config.toml
activation = "geglu"
qk_norm = true
tie_embeddings = true
MLP neurons of a small language model. Each row is named by its layer, matrix (gate and up: input weights; down: output weights) and neuron, and shows model dimensions 32-127. Each number is 50 + 15 x the weight over its row's rms, rounded and kept within 0 to 99. A neuron's up and down rows have the sign that makes its largest values positive.
After each neuron's rows, "fires on" lists the tokens most often at its 100 highest values on Wikipedia text that the model never trained on. A number after a token or word is its count.

L7.gate35:46 46 45 45 52 50 42 59 51 44 60 52 47 41 41 69 56 42 43 45 60 32 58 32 14 32 51 57 45 24 47 51 70 61 54 50 59 26 63 47 44 78 35 63 21 61 48 31 38 54 49 34 80 62 64 65 39 74 52 35 27 69 70 45 57 52 57 51 46 44 45 44 46 44 32 57 33 48 75 40 66 38 66 84 39 51 41 94 87 61 61 29 59 44 28 54
L7.up35:65 53 29 35 69 22 79 53 63 43 41 66 46 43 61 39 41 52 24 37 37 59 72 60 49 18 29 36 14 56 56 06 58 25 48 59 44 49 41 73 41 32 79 39 19 40 30 14 40 75 44 60 33 70 61 73 52 49 61 42 25 40 64 46 52 82 44 32 30 61 34 77 59 43 52 49 23 58 51 47 41 55 61 28 52 52 45 25 45 69 57 49 54 42 41 59
L7.down35:43 70 80 53 34 68 44 34 58 57 68 61 50 58 48 73 36 65 44 41 52 77 56 42 52 39 31 17 46 71 57 47 78 74 44 60 29 49 40 37 53 38 66 41 46 33 54 37 30 55 48 61 41 60 26 57 71 36 46 59 24 39 67 80 58 63 64 29 44 72 68 40 34 42 47 54 59 43 43 82 37 18 62 79 53 42 67 56 47 59 43 59 36 52 79 34
fires on: "'" 68, "c" 5, "d" 4

L11.gate297:16 85 52 41 24 53 48 46 67 55 45 44 47 34 16 58 34 33 44 25 38 20 91 50 39 71 47 50 68 42 24 29 62 67 75 46 58 17 43 60 27 21 12 44 48 33 63 53 64 42 60 60 52 41 48 36 32 65 42 73 49 49 55 42 65 57 68 63 52 35 48 55 58 41 57 50 32 24 68 35 38 45 46 40 48 67 42 67 55 45 43 36 32 54 68 60
L11.up297:42 38 66 52 54 66 60 62 42 46 52 46 30 44 48 04 81 27 75 38 65 45 48 36 43 69 30 41 51 58 62 80 30 62 30 60 50 68 50 35 40 47 66 37 40 36 52 29 83 56 54 40 44 28 43 41 71 56 42 33 62 62 88 45 46 53 25 39 50 43 43 25 72 59 57 48 29 47 61 61 47 71 44 56 53 64 28 74 69 67 54 53 37 44 73 51
L11.down297:27 66 51 77 37 46 30 29 51 37 23 70 36 26 32 50 51 57 66 64 47 29 63 29 76 65 38 53 58 68 36 58 44 42 69 79 48 17 43 57 61 08 47 43 50 61 72 36 36 50 54 63 73 35 59 70 49 73 38 85 62 77 54 46 78 48 53 76 57 39 51 57 64 58 66 35 56 43 34 39 71 59 48 47 53 58 72 87 53 50 51 47 77 53 50 38
fires on: "0" 99

L10.gate322:26 60 58 57 53 72 54 48 66 67 55 51 36 59 67 40 40 54 43 63 52 32 49 60 70 27 30 49 60 52 42 45 53 55 67 28 70 45 40 50 52 70 06 58 73 50 45 19 42 66 26 74 30 39 54 30 38 50 47 75 37 64 32 68 35 28 51 36 44 30 63 65 33 30 28 49 50 36 62 47 50 67 42 62 90 49 42 56 51 40 47 22 60 26 61 66
L10.up322:56 50 61 65 38 55 51 40 57 40 48 48 63 66 78 25 86 56 72 54 33 51 38 56 52 34 54 26 42 30 66 63 23 53 40 42 63 70 78 32 37 36 36 33 36 42 76 45 30 52 58 37 30 22 30 48 62 67 31 39 59 73 49 55 33 54 59 38 53 53 47 48 77 67 54 39 50 55 42 76 54 56 41 35 67 22 56 36 25 39 37 44 36 50 53 38
L10.down322:45 54 54 42 58 59 35 24 39 31 51 44 38 50 43 63 74 62 49 32 72 49 48 51 80 60 27 47 61 79 33 69 31 52 66 67 47 62 28 49 42 51 25 51 56 38 58 40 75 67 53 52 49 58 64 60 05 32 34 63 36 64 47 54 48 36 43 53 53 45 35 65 60 53 57 40 56 61 47 43 28 60 27 42 84 64 46 47 37 12 45 36 59 29 47 48
fires on: "0" 15, "4" 11, "7" 9, "3" 8, "5" 8

L2.gate117:54 55 37 34 54 42 47 46 37 48 52 79 35 45 60 35 61 28 67 40 42 43 45 40 38 35 56 51 60 30 52 45 47 52 68 26 64 44 75 46 71 51 44 83 59 64 68 54 31 47 58 51 47 44 48 38 43 39 73 46 85 43 69 36 66 70 29 35 56 60 51 51 42 53 22 30 32 60 50 31 60 77 84 31 57 60 38 61 55 54 71 49 52 61 40 50
L2.up117:72 57 56 36 46 48 30 61 56 37 54 73 33 47 80 37 66 54 44 41 60 52 36 55 55 45 56 42 70 47 58 45 41 45 58 28 37 53 32 53 53 51 29 51 79 28 73 58 59 42 71 65 52 47 74 77 44 28 48 53 84 48 23 48 56 60 36 33 63 71 66 34 32 57 51 78 25 48 39 26 56 61 37 49 44 43 69 52 72 18 40 43 28 37 41 77
L2.down117:69 50 46 45 21 58 43 66 50 44 47 56 14 47 41 53 54 52 57 43 29 36 75 44 35 37 28 46 50 57 63 25 53 30 62 43 62 53 59 40 44 53 40 34 58 48 69 54 85 75 59 45 45 72 81 42 80 38 43 53 11 25 25 67 38 45 41 42 53 32 40 43 62 58 48 70 59 49 29 44 66 30 51 52 57 59 60 72 68 49 54 34 35 39 58 77
fires on: " (" 31, "\n" 24, " what" 14, " However" 13, " either" 5

L2.gate449:53 33 55 59 39 51 53 61 21 28 44 66 39 40 38 40 43 57 58 53 53 60 49 70 64 78 59 32 31 59 67 62 45 71 61 31 61 48 51 54 66 56 76 39 53 32 53 23 74 75 49 41 26 53 48 41 22 73 41 51 24 10 61 31 50 20 78 52 56 39 63 68 47 65 34 68 48 29 79 41 60 79 60 18 44 54 31 43 34 56 44 47 35 46 41 64
L2.up449:60 44 61 21 36 66 74 27 66 33 36 55 41 49 69 53 39 56 49 49 48 79 52 42 81 52 44 39 47 48 50 41 51 29 57 15 30 44 38 78 56 60 46 58 42 21 19 36 51 44 35 60 41 40 37 74 43 53 49 57 43 49 68 30 86 50 47 49 42 41 56 73 58 29 32 74 39 49 61 47 29 51 37 38 48 39 32 26 23 74 57 39 79 61 60 50
L2.down449:29 62 57 56 55 41 33 58 49 60 58 54 71 50 55 76 56 39 43 29 44 52 43 44 52 54 41 40 47 68 63 52 62 58 45 94 66 79 80 25 50 44 61 54 43 73 69 54 37 45 66 38 66 30 49 33 71 32 58 47 77 59 37 55 34 48 63 55 68 50 41 48 70 54 63 61 75 44 35 65 72 43 54 71 63 49 57 71 72 29 52 66 23 25 60 49
fires on: "'" 66, "'," 17, "ne" 4, "6" 4

L12.gate251:31 19 61 67 65 44 52 57 55 63 44 53 35 40 62 74 45 41 44 54 35 54 66 37 51 54 32 39 75 54 46 49 56 44 54 68 75 65 45 64 43 53 62 95 65 74 17 50 66 46 34 33 49 44 36 75 42 44 61 66 59 60 54 47 56 44 26 23 61 54 61 61 48 73 27 34 33 58 54 43 60 53 43 83 41 49 71 51 39 18 51 43 48 49 65 24
L12.up251:65 60 66 51 36 70 54 51 58 16 37 44 72 59 46 50 45 23 22 43 64 69 55 48 41 64 48 44 48 61 28 43 91 50 41 57 24 59 56 55 33 55 43 57 28 30 54 68 44 39 51 66 33 43 56 31 34 23 73 53 66 53 61 56 66 60 54 30 56 38 27 54 67 59 43 28 65 45 48 38 56 45 52 67 44 74 29 71 46 10 58 54 59 39 52 42
L12.down251:34 12 55 52 60 54 55 70 38 43 48 41 55 39 32 73 21 48 58 43 32 66 32 39 49 63 65 57 38 53 42 56 36 70 31 63 52 60 39 64 43 76 47 43 37 59 34 50 83 77 37 56 48 55 77 32 53 45 44 62 93 64 70 69 69 41 27 40 42 36 44 52 81 48 49 39 43 59 46 22 47 65 39 44 62 41 49 64 77 63 60 19 41 55 64 41
fires on: " |" 39, " at" 7, "1" 7, " vs" 4

L10.gate442:42 45 40 36 46 42 47 60 49 46 13 28 39 33 14 62 49 44 30 49 51 59 77 78 32 36 44 50 53 43 46 24 49 46 78 63 64 41 77 78 47 52 41 66 75 52 34 14 59 34 55 57 73 44 70 33 58 48 55 40 75 53 58 29 71 36 46 27 55 22 73 43 26 53 35 35 68 44 52 68 53 49 34 33 48 84 37 39 32 44 60 59 35 46 49 27
L10.up442:55 38 26 39 38 59 71 51 46 56 32 42 36 72 73 51 51 51 44 48 56 51 45 42 32 66 63 52 63 81 19 46 62 62 35 65 38 55 42 64 47 48 51 47 21 53 53 34 67 44 61 28 57 66 43 36 36 33 34 19 37 39 64 43 26 54 35 56 50 54 41 55 87 54 28 41 53 34 05 40 26 59 38 32 48 31 46 65 85 31 36 30 49 43 79 44
L10.down442:18 46 65 51 44 65 67 46 45 65 61 28 52 67 26 48 37 39 32 31 58 66 56 40 80 71 24 62 59 41 49 56 50 70 57 39 57 68 51 40 39 31 30 45 48 50 60 53 64 61 29 45 31 53 61 25 49 56 40 47 51 54 65 61 38 64 52 43 49 80 66 25 39 36 54 28 65 94 45 61 47 64 69 37 52 37 09 49 60 65 54 59 42 49 54 56
fires on: " at" 52, " Street" 4

L12.gate560:54 69 62 34 28 30 66 42 39 41 45 71 59 55 38 67 40 21 52 30 58 50 36 59 44 61 47 48 36 30 46 25 65 62 45 62 58 40 55 46 50 81 63 36 67 49 58 35 32 69 35 35 58 09 57 22 47 64 43 65 47 67 43 41 31 62 75 55 61 52 58 15 44 58 71 39 66 56 27 34 47 78 37 40 52 55 31 65 75 86 49 69 40 48 57 47
L12.up560:48 43 34 60 62 45 46 75 38 16 66 58 39 41 29 46 60 42 40 27 34 50 48 55 29 38 25 45 41 49 56 55 63 36 23 53 75 52 59 58 52 60 41 49 75 63 63 33 69 50 75 44 46 72 39 43 42 55 88 73 49 21 44 80 21 71 49 73 60 33 49 66 48 42 32 55 46 54 45 27 35 44 41 39 50 35 35 37 65 47 44 56 23 84 33 62
L12.down560:35 25 39 63 47 55 34 61 46 64 49 55 47 41 57 44 18 87 54 49 51 41 29 40 36 40 59 62 72 46 65 48 46 55 71 56 49 27 52 55 67 50 52 09 58 52 26 37 52 55 28 48 29 40 31 67 54 15 42 76 49 18 45 47 67 55 70 65 65 68 34 47 50 42 55 29 15 30 42 44 32 62 50 54 40 49 36 61 26 54 41 36 47 11 68 69
fires on: " L" 75, "==" 10, " P" 5

L2.gate102:62 39 66 56 33 65 53 60 39 44 42 40 30 43 53 28 67 66 39 46 75 54 69 42 31 45 72 56 69 62 45 69 41 04 42 47 41 37 54 37 61 63 54 45 77 68 55 54 54 73 57 44 46 47 40 69 47 36 30 20 35 66 49 64 35 64 55 50 25 90 45 57 58 54 61 52 25 32 67 41 74 60 53 69 66 76 65 40 46 45 58 45 20 70 35 33
L2.up102:33 50 39 65 57 27 46 36 38 44 51 36 36 52 28 59 66 50 39 53 67 60 39 60 53 63 59 69 57 42 49 43 61 55 59 72 54 37 60 19 46 46 43 80 36 55 61 54 58 54 46 56 31 39 35 80 35 64 71 33 38 77 63 67 57 56 28 47 37 46 30 34 32 67 61 43 44 53 50 48 99 40 62 80 56 70 69 48 42 47 29 49 61 46 71 55
L2.down102:74 42 86 61 51 56 24 58 77 56 64 49 71 31 56 61 46 45 32 49 49 65 26 71 43 48 31 57 63 45 57 46 64 63 67 35 84 43 28 50 48 49 38 40 41 45 26 61 43 45 64 52 27 55 37 79 59 51 67 68 78 53 60 47 50 35 65 59 78 34 53 68 58 40 16 58 56 40 50 70 40 71 40 70 62 59 39 27 47 26 94 47 45 27 52 61
fires on: "al" 29, " of" 20, "r" 11, "om" 6, "alth" 5

L2.gate114:50 64 55 41 54 45 64 66 62 51 35 40 19 47 48 51 36 50 47 58 42 66 64 27 54 60 50 50 47 60 52 56 24 30 68 51 83 56 42 64 37 40 49 48 55 44 21 67 33 40 60 59 78 44 28 25 69 59 25 16 79 85 69 53 70 66 82 75 48 69 38 60 56 31 38 51 21 57 31 38 73 52 41 68 53 44 38 45 49 54 63 54 47 27 16 39
L2.up114:49 44 48 43 28 52 71 65 54 46 80 43 55 27 34 73 64 21 50 13 44 34 55 31 41 59 41 39 56 35 73 33 35 70 45 41 38 37 58 56 46 71 52 59 47 62 12 54 39 38 32 25 48 79 56 31 63 55 20 54 58 34 47 47 30 47 38 50 43 41 50 24 46 35 40 31 59 54 64 37 20 33 64 43 50 23 59 65 40 54 69 56 48 40 46 28
L2.down114:46 68 49 49 73 59 54 52 32 35 40 68 55 45 54 58 15 46 46 43 30 57 70 65 48 99 27 32 67 50 58 70 48 35 23 51 48 51 51 48 53 51 53 22 60 38 37 51 27 40 28 44 93 66 57 29 43 54 20 21 59 56 77 48 70 25 60 40 54 80 51 47 30 38 42 40 87 44 63 42 53 52 40 59 59 57 47 44 41 67 60 68 71 48 39 22
fires on: "8" 46, " However" 13, "0" 10, "5" 6, "ont" 5, "ent" 5

L7.gate506:48 34 68 46 53 59 47 74 63 59 70 39 68 59 52 50 34 44 32 39 28 36 50 44 82 44 49 74 48 53 69 64 65 50 57 62 74 42 42 54 31 48 41 48 53 35 68 50 54 47 33 82 30 32 71 57 34 45 56 57 57 45 62 20 70 51 76 49 46 47 41 40 77 78 40 59 54 57 29 46 38 57 63 47 20 48 50 65 52 47 36 63 24 61 58 35
L7.up506:34 53 66 52 37 65 66 45 53 36 41 77 40 64 51 62 71 56 44 54 32 70 44 64 57 63 54 45 60 64 61 53 44 50 38 69 43 35 42 49 50 44 59 50 46 52 46 55 66 87 49 40 50 54 39 28 43 69 63 33 30 64 61 53 46 41 45 60 63 54 55 48 25 82 73 38 50 42 48 63 48 66 63 59 54 48 32 27 50 34 53 48 37 43 17 35
L7.down506:65 31 39 42 55 48 51 74 31 73 73 50 61 49 57 54 41 50 56 46 59 42 68 48 67 40 62 66 56 50 40 51 53 54 47 55 63 32 20 37 32 57 62 50 71 42 61 37 40 23 45 60 55 60 71 58 53 24 59 78 78 56 44 62 44 55 61 51 32 54 44 70 72 39 38 50 53 38 44 32 53 36 73 32 16 40 51 41 61 55 38 35 39 54 80 65
fires on: ":" 18, " |" 17, "–" 12, " =" 10, " −" 9, "=" 8

L4.gate586:32 42 49 43 23 51 22 43 29 38 60 48 18 65 36 48 25 26 53 49 74 63 40 29 25 58 31 57 82 12 19 72 47 47 26 49 36 48 34 33 54 33 55 33 81 65 46 57 44 56 37 59 36 31 44 66 65 27 55 59 34 48 56 08 59 52 56 60 70 41 60 34 41 54 64 46 47 65 45 58 51 24 54 32 17 68 58 30 56 49 52 53 49 55 82 67
L4.up586:37 50 18 68 68 61 43 34 40 38 63 42 42 46 36 50 67 51 49 56 59 77 49 57 50 54 53 71 59 34 66 49 52 87 48 59 49 17 48 43 72 50 44 50 39 38 28 40 42 28 64 51 44 89 27 55 59 39 51 34 38 35 39 62 31 80 43 57 24 44 37 43 38 22 51 22 25 51 52 21 38 44 70 29 65 51 48 42 45 59 66 62 40 40 54 33
L4.down586:56 52 58 46 13 38 53 53 29 39 53 66 37 44 42 52 19 34 60 84 62 58 42 46 26 55 52 51 62 55 14 63 61 56 37 47 59 54 19 45 31 46 69 33 76 50 48 58 27 36 24 34 47 22 52 58 65 31 36 69 36 43 49 46 55 43 37 45 76 31 28 38 25 44 58 55 32 64 46 71 71 46 37 52 16 40 65 42 35 59 37 66 57 60 70 64
fires on: " L" 100

L2.gate391:49 83 45 42 43 45 42 59 62 54 64 49 43 58 62 59 52 44 43 58 56 47 77 55 22 45 50 56 55 56 73 62 66 41 74 30 57 39 15 67 25 64 49 41 63 43 35 66 59 51 51 43 29 23 33 23 50 49 71 76 70 33 32 67 54 65 71 71 49 54 64 82 63 26 65 45 36 45 34 59 67 49 56 38 40 21 46 17 45 45 71 34 55 50 55 45
L2.up391:52 51 53 38 67 70 43 82 61 67 52 32 44 47 43 30 24 88 98 49 58 38 77 60 52 31 59 43 88 61 38 74 43 78 28 44 62 57 41 54 41 70 60 19 40 71 53 51 58 29 43 32 61 43 50 54 47 25 45 63 58 40 25 46 48 62 55 64 61 29 47 25 42 55 40 59 59 53 59 37 37 73 70 37 26 54 59 42 46 77 67 27 58 71 59 37
L2.down391:49 44 46 43 48 33 20 20 52 24 37 51 36 37 50 76 46 39 26 42 42 61 38 34 56 39 60 36 57 66 29 41 56 59 45 48 48 41 57 75 44 36 56 50 49 66 55 55 37 76 56 60 65 23 59 47 59 51 57 57 54 69 66 54 18 25 36 73 53 31 44 29 60 47 60 47 67 83 52 50 59 74 73 64 61 51 44 56 24 80 50 52 55 37 57 62
fires on: "0" 59, " Mon" 15, " mon" 8, " Jes" 5

L2.gate164:77 78 37 38 62 26 44 60 60 62 42 79 80 77 58 57 45 39 62 17 42 46 68 84 46 45 54 23 42 37 67 40 36 73 84 30 81 60 62 27 50 50 28 60 58 46 56 64 50 50 59 45 30 75 72 50 27 25 63 62 59 41 20 48 46 41 58 53 69 21 67 44 51 71 42 60 35 55 79 44 72 58 66 80 37 38 72 34 58 54 46 55 64 49 39 67
L2.up164:38 69 72 54 12 71 50 61 55 53 24 57 54 44 53 62 52 54 68 56 19 68 43 50 41 60 58 52 72 59 35 57 20 56 38 39 64 59 36 60 32 69 60 39 62 73 99 35 77 43 60 58 37 62 43 75 58 45 45 44 61 49 57 58 61 76 39 61 48 57 45 56 35 61 45 50 65 48 42 65 47 50 25 26 54 52 42 89 62 35 66 29 54 89 42 46
L2.down164:67 65 37 47 78 20 09 61 44 35 54 42 35 53 68 37 50 49 31 32 59 41 54 48 62 38 51 38 41 42 74 34 69 62 63 37 63 49 64 47 50 57 32 48 46 17 41 87 37 36 66 49 44 60 52 42 41 31 50 53 72 41 42 51 31 50 81 36 56 37 33 52 63 51 34 67 47 66 57 51 56 50 49 65 35 49 92 14 40 51 44 85 67 40 59 63
fires on: "," 39, "–" 30, "-" 18, " (" 10

L2.gate30:64 63 60 65 65 53 77 56 33 62 46 35 49 56 65 37 66 36 57 50 33 41 69 36 34 18 30 77 23 27 50 38 60 56 49 37 30 40 14 31 72 22 50 45 78 45 30 57 52 41 54 29 83 35 45 58 68 86 31 66 59 78 38 48 66 47 84 40 34 47 38 54 38 47 31 37 56 31 58 36 48 57 46 64 57 49 50 65 59 64 52 68 53 34 50 51
L2.up30:31 57 49 45 37 31 56 42 56 58 45 45 88 48 61 63 65 54 32 26 70 49 56 30 64 49 60 40 34 37 27 28 80 58 61 72 44 42 37 33 32 25 58 51 34 83 40 78 51 60 44 26 75 35 46 38 38 62 20 28 48 51 57 57 37 72 62 58 73 41 43 49 70 38 53 43 52 42 50 40 26 34 36 50 39 63 94 53 41 71 60 56 42 24 60 53
L2.down30:60 55 60 55 61 46 42 58 40 38 62 46 56 50 85 36 45 41 49 52 67 42 38 59 64 55 67 62 70 16 42 59 40 49 19 53 20 31 55 55 47 51 48 52 65 40 60 65 86 30 32 86 65 47 49 65 25 39 51 73 49 64 50 42 59 33 45 58 66 63 55 46 40 78 41 42 42 20 45 36 60 36 15 26 54 42 49 21 61 39 49 53 51 53 45 42
fires on: " form" 17, "8" 14, "ent" 8, "ests" 7, " classification" 7, "ess" 6

L2.gate539:40 12 44 38 86 69 46 58 51 48 45 84 65 57 48 55 29 54 37 32 60 63 84 37 66 59 40 45 54 29 52 35 63 61 34 28 44 50 28 62 46 41 25 35 48 55 64 44 39 50 46 58 49 70 23 41 57 43 23 83 46 48 56 46 74 50 65 65 51 44 38 56 45 35 65 56 38 43 60 00 34 58 49 74 65 46 42 15 51 42 62 46 42 32 57 46
L2.up539:48 41 31 14 63 57 39 53 41 37 48 45 31 61 23 62 31 56 49 40 42 79 09 38 41 41 60 36 45 27 55 56 48 35 30 29 22 86 76 34 54 08 35 57 34 51 53 20 42 33 64 51 90 57 33 63 29 60 56 57 33 74 76 51 65 44 49 68 42 32 55 65 34 65 56 49 34 50 80 33 53 50 49 36 64 67 60 52 56 51 37 67 56 47 35 48
L2.down539:74 85 41 52 22 59 42 40 50 45 72 39 53 20 43 59 85 58 56 63 31 51 42 65 50 49 56 57 61 62 45 70 45 29 34 53 50 63 52 44 60 77 76 68 80 46 31 44 53 50 49 62 64 30 66 68 43 43 55 58 49 49 39 42 23 39 58 43 38 41 99 50 53 66 43 62 61 72 55 63 31 32 41 34 64 41 55 64 45 30 51 75 54 46 34 51
fires on: " to" 29, " having" 11, " had" 9, "al" 7, "als" 5

L2.gate54:39 61 77 57 57 61 53 40 56 48 37 52 38 42 46 40 52 30 41 33 34 60 30 57 48 59 57 41 43 58 41 61 29 75 51 34 56 27 57 58 62 15 41 87 80 63 77 56 61 29 55 40 76 57 67 49 40 53 61 44 78 55 55 61 52 66 35 47 66 61 57 02 47 65 29 54 51 36 53 59 75 68 54 60 46 51 49 55 70 36 54 62 56 55 48 55
L2.up54:48 70 60 46 33 56 63 41 57 53 63 57 47 56 21 63 52 49 39 20 42 30 38 43 43 65 28 53 64 80 61 44 49 36 54 72 39 52 53 55 61 45 60 58 69 35 66 55 55 51 43 76 60 62 63 65 71 41 46 44 58 50 54 58 37 65 77 29 62 67 46 24 71 77 53 90 26 58 33 40 62 30 50 48 36 31 30 42 72 68 50 58 49 53 47 53
L2.down54:54 74 45 66 35 55 59 74 57 46 52 16 49 53 51 48 40 46 42 34 59 53 52 57 45 29 42 49 74 60 52 56 42 33 75 53 68 68 37 40 55 34 49 60 67 59 49 84 34 24 41 48 49 55 51 74 46 34 57 29 53 45 52 54 45 89 46 58 74 53 45 31 76 60 40 68 43 43 39 60 76 60 36 55 34 55 83 46 69 48 60 74 38 45 60 64
fires on: "\n" 58, " (" 22, " –" 14

L6.gate586:44 46 48 23 42 50 42 56 35 41 46 59 17 61 53 20 64 15 72 53 44 62 66 54 51 50 25 37 68 67 34 57 41 60 29 40 66 47 49 66 60 42 49 35 63 46 46 37 53 47 25 42 50 49 52 20 70 42 57 43 59 41 95 48 54 56 53 65 32 51 32 34 49 63 65 42 51 47 50 42 78 68 87 59 26 64 43 71 51 62 74 18 50 46 16 56
L6.up586:77 81 66 50 31 64 38 44 53 40 33 63 40 62 58 43 44 37 62 65 63 35 67 71 51 67 24 50 63 34 40 33 59 28 68 31 41 61 28 37 76 33 57 32 46 26 64 81 30 59 41 51 43 59 55 48 66 57 67 39 63 66 47 66 65 78 59 29 36 49 69 23 68 65 62 45 22 43 56 30 57 46 27 28 67 53 53 57 38 51 34 71 69 50 52 47
L6.down586:43 34 34 35 21 63 58 47 56 51 54 61 65 41 34 51 80 42 53 26 40 37 58 26 69 73 39 43 63 57 45 72 51 53 35 57 73 39 47 39 45 49 46 44 70 88 40 54 54 35 35 49 64 51 46 51 25 62 49 49 62 42 42 43 30 71 71 71 27 57 23 62 35 60 17 64 15 50 30 69 47 61 72 56 31 53 71 42 71 68 34 51 29 40 60 28
fires on: "\n" 88, "===" 8

L7.gate636:42 45 39 33 35 37 58 49 47 51 35 41 62 09 59 51 54 43 41 55 46 42 45 59 44 35 64 62 38 44 74 52 31 62 75 47 65 73 46 23 32 59 30 36 60 78 72 40 42 29 52 61 62 62 63 54 54 54 66 66 65 53 58 85 48 51 57 25 48 55 29 44 52 56 42 71 41 66 40 27 48 54 47 57 41 39 81 25 54 24 54 65 28 50 63 54
L7.up636:58 80 47 41 43 34 63 48 70 65 47 69 54 61 27 34 39 37 89 55 32 35 52 32 53 34 49 53 40 61 48 48 51 55 40 22 48 42 30 48 55 50 44 60 39 65 56 56 83 43 47 40 30 59 46 66 20 61 51 53 49 55 38 44 42 52 32 35 42 43 38 63 54 20 18 55 47 64 67 40 51 55 72 59 39 27 18 76 51 46 61 40 64 36 47 44
L7.down636:81 47 50 53 40 44 43 60 38 46 23 38 64 37 73 61 62 59 36 45 37 36 46 46 40 45 41 51 66 43 70 44 53 56 80 61 47 73 65 23 51 67 44 31 63 47 52 47 24 34 64 57 30 64 56 51 53 37 43 76 59 55 42 62 44 41 72 22 50 52 32 61 48 63 62 56 14 51 47 43 55 53 46 82 56 47 61 38 42 32 65 65 48 30 74 74
fires on: " (" 100

L2.gate214:54 37 69 17 35 61 69 65 59 53 41 40 31 36 25 40 85 65 89 61 41 59 35 45 34 54 43 71 59 41 37 50 50 62 59 40 30 45 32 67 49 57 55 60 60 66 65 44 67 26 38 30 51 74 48 41 68 61 55 77 59 42 62 34 75 48 65 36 64 66 43 56 48 45 63 39 51 53 63 55 44 62 32 42 65 52 47 41 76 77 44 11 45 51 31 63
L2.up214:60 50 70 28 24 39 71 43 70 59 55 53 43 56 36 50 32 55 22 37 39 34 60 52 46 78 37 41 27 15 62 25 38 53 57 33 44 53 72 58 18 43 32 68 75 66 70 55 31 47 50 71 63 70 33 56 56 50 48 62 26 25 44 71 47 47 72 11 56 41 38 52 54 39 38 57 07 32 36 51 71 33 50 73 43 55 49 49 53 57 46 72 60 50 70 53
L2.down214:78 48 54 66 62 24 59 24 55 55 55 21 71 53 63 46 47 62 30 58 56 34 75 50 80 67 60 48 58 47 62 50 57 46 42 28 48 40 54 44 85 52 39 37 70 34 46 54 51 55 47 56 58 60 17 61 50 45 65 40 56 37 04 36 55 57 71 37 61 34 57 53 62 44 29 66 17 65 59 48 34 51 23 58 44 35 51 69 78 56 36 54 50 58 60 71
fires on: " /" 56, " design" 14, " (" 10, " collabor" 8, " tradition" 5

L12.gate414:25 62 70 64 23 33 38 64 31 41 48 58 27 37 56 54 19 63 54 54 52 71 60 44 48 62 75 40 44 70 46 36 36 64 36 45 46 37 37 48 43 65 41 67 73 63 50 25 44 58 61 59 46 48 37 67 49 33 49 61 51 51 39 51 44 49 50 33 57 52 65 54 53 44 44 52 26 54 49 49 28 55 59 30 43 50 51 39 53 29 56 26 87 65 46 58
L12.up414:52 42 41 45 80 42 71 59 50 35 55 59 29 28 59 54 60 50 41 66 45 51 41 61 32 49 52 79 57 54 39 44 63 62 46 54 54 38 53 45 43 51 52 53 51 67 46 44 43 64 42 45 85 43 37 23 60 38 49 58 33 54 61 82 24 50 47 52 42 68 35 54 69 56 64 78 50 47 58 49 28 75 56 50 47 54 55 19 39 44 11 65 38 42 61 47
L12.down414:42 44 77 70 05 42 41 75 29 51 46 53 80 46 41 62 45 27 53 47 72 39 40 52 60 59 38 40 61 43 36 42 44 40 56 41 54 34 60 26 43 56 51 53 57 49 38 54 33 61 33 65 55 51 64 40 37 79 46 65 33 38 36 47 61 37 54 60 37 14 68 52 61 63 48 40 26 54 34 32 49 49 48 41 25 50 38 57 38 48 44 50 78 42 40 57
fires on: " B" 44, " L" 16, " A" 7, " College" 7, " University" 5, " Arts" 4

L6.gate398:30 42 58 56 35 58 55 31 58 63 37 33 61 61 65 45 32 48 51 60 53 85 50 49 69 62 76 49 53 46 66 55 33 62 65 46 73 65 29 69 51 61 92 63 45 52 71 36 25 54 64 48 70 51 52 25 37 52 50 51 66 65 57 75 48 78 51 46 31 86 78 56 60 62 44 66 51 28 71 33 65 37 61 66 76 18 42 19 59 55 57 69 33 60 41 55
L6.up398:70 40 82 38 30 46 49 66 45 56 37 50 47 75 77 57 32 45 30 59 20 38 39 52 56 65 36 52 69 35 62 32 38 42 24 51 26 33 46 52 48 53 51 48 65 15 67 45 28 37 37 61 50 53 34 83 73 40 67 45 58 53 46 71 51 52 41 43 85 43 37 38 69 37 59 74 44 62 54 31 65 68 79 55 52 86 62 28 74 63 67 40 74 47 43 45
L6.down398:56 67 30 61 52 37 45 50 61 52 50 42 38 64 63 45 47 59 44 44 65 80 48 50 67 46 38 54 32 63 41 48 40 55 84 52 56 58 38 40 54 64 77 53 75 71 48 21 18 46 57 42 47 51 65 48 28 82 25 62 51 38 19 44 67 65 60 67 38 51 50 40 68 32 63 61 45 17 62 60 58 45 53 53 35 36 47 71 59 28 63 33 34 57 51 62
fires on: "-" 34, " –" 16, "\n" 10, "ah" 8, "mond" 5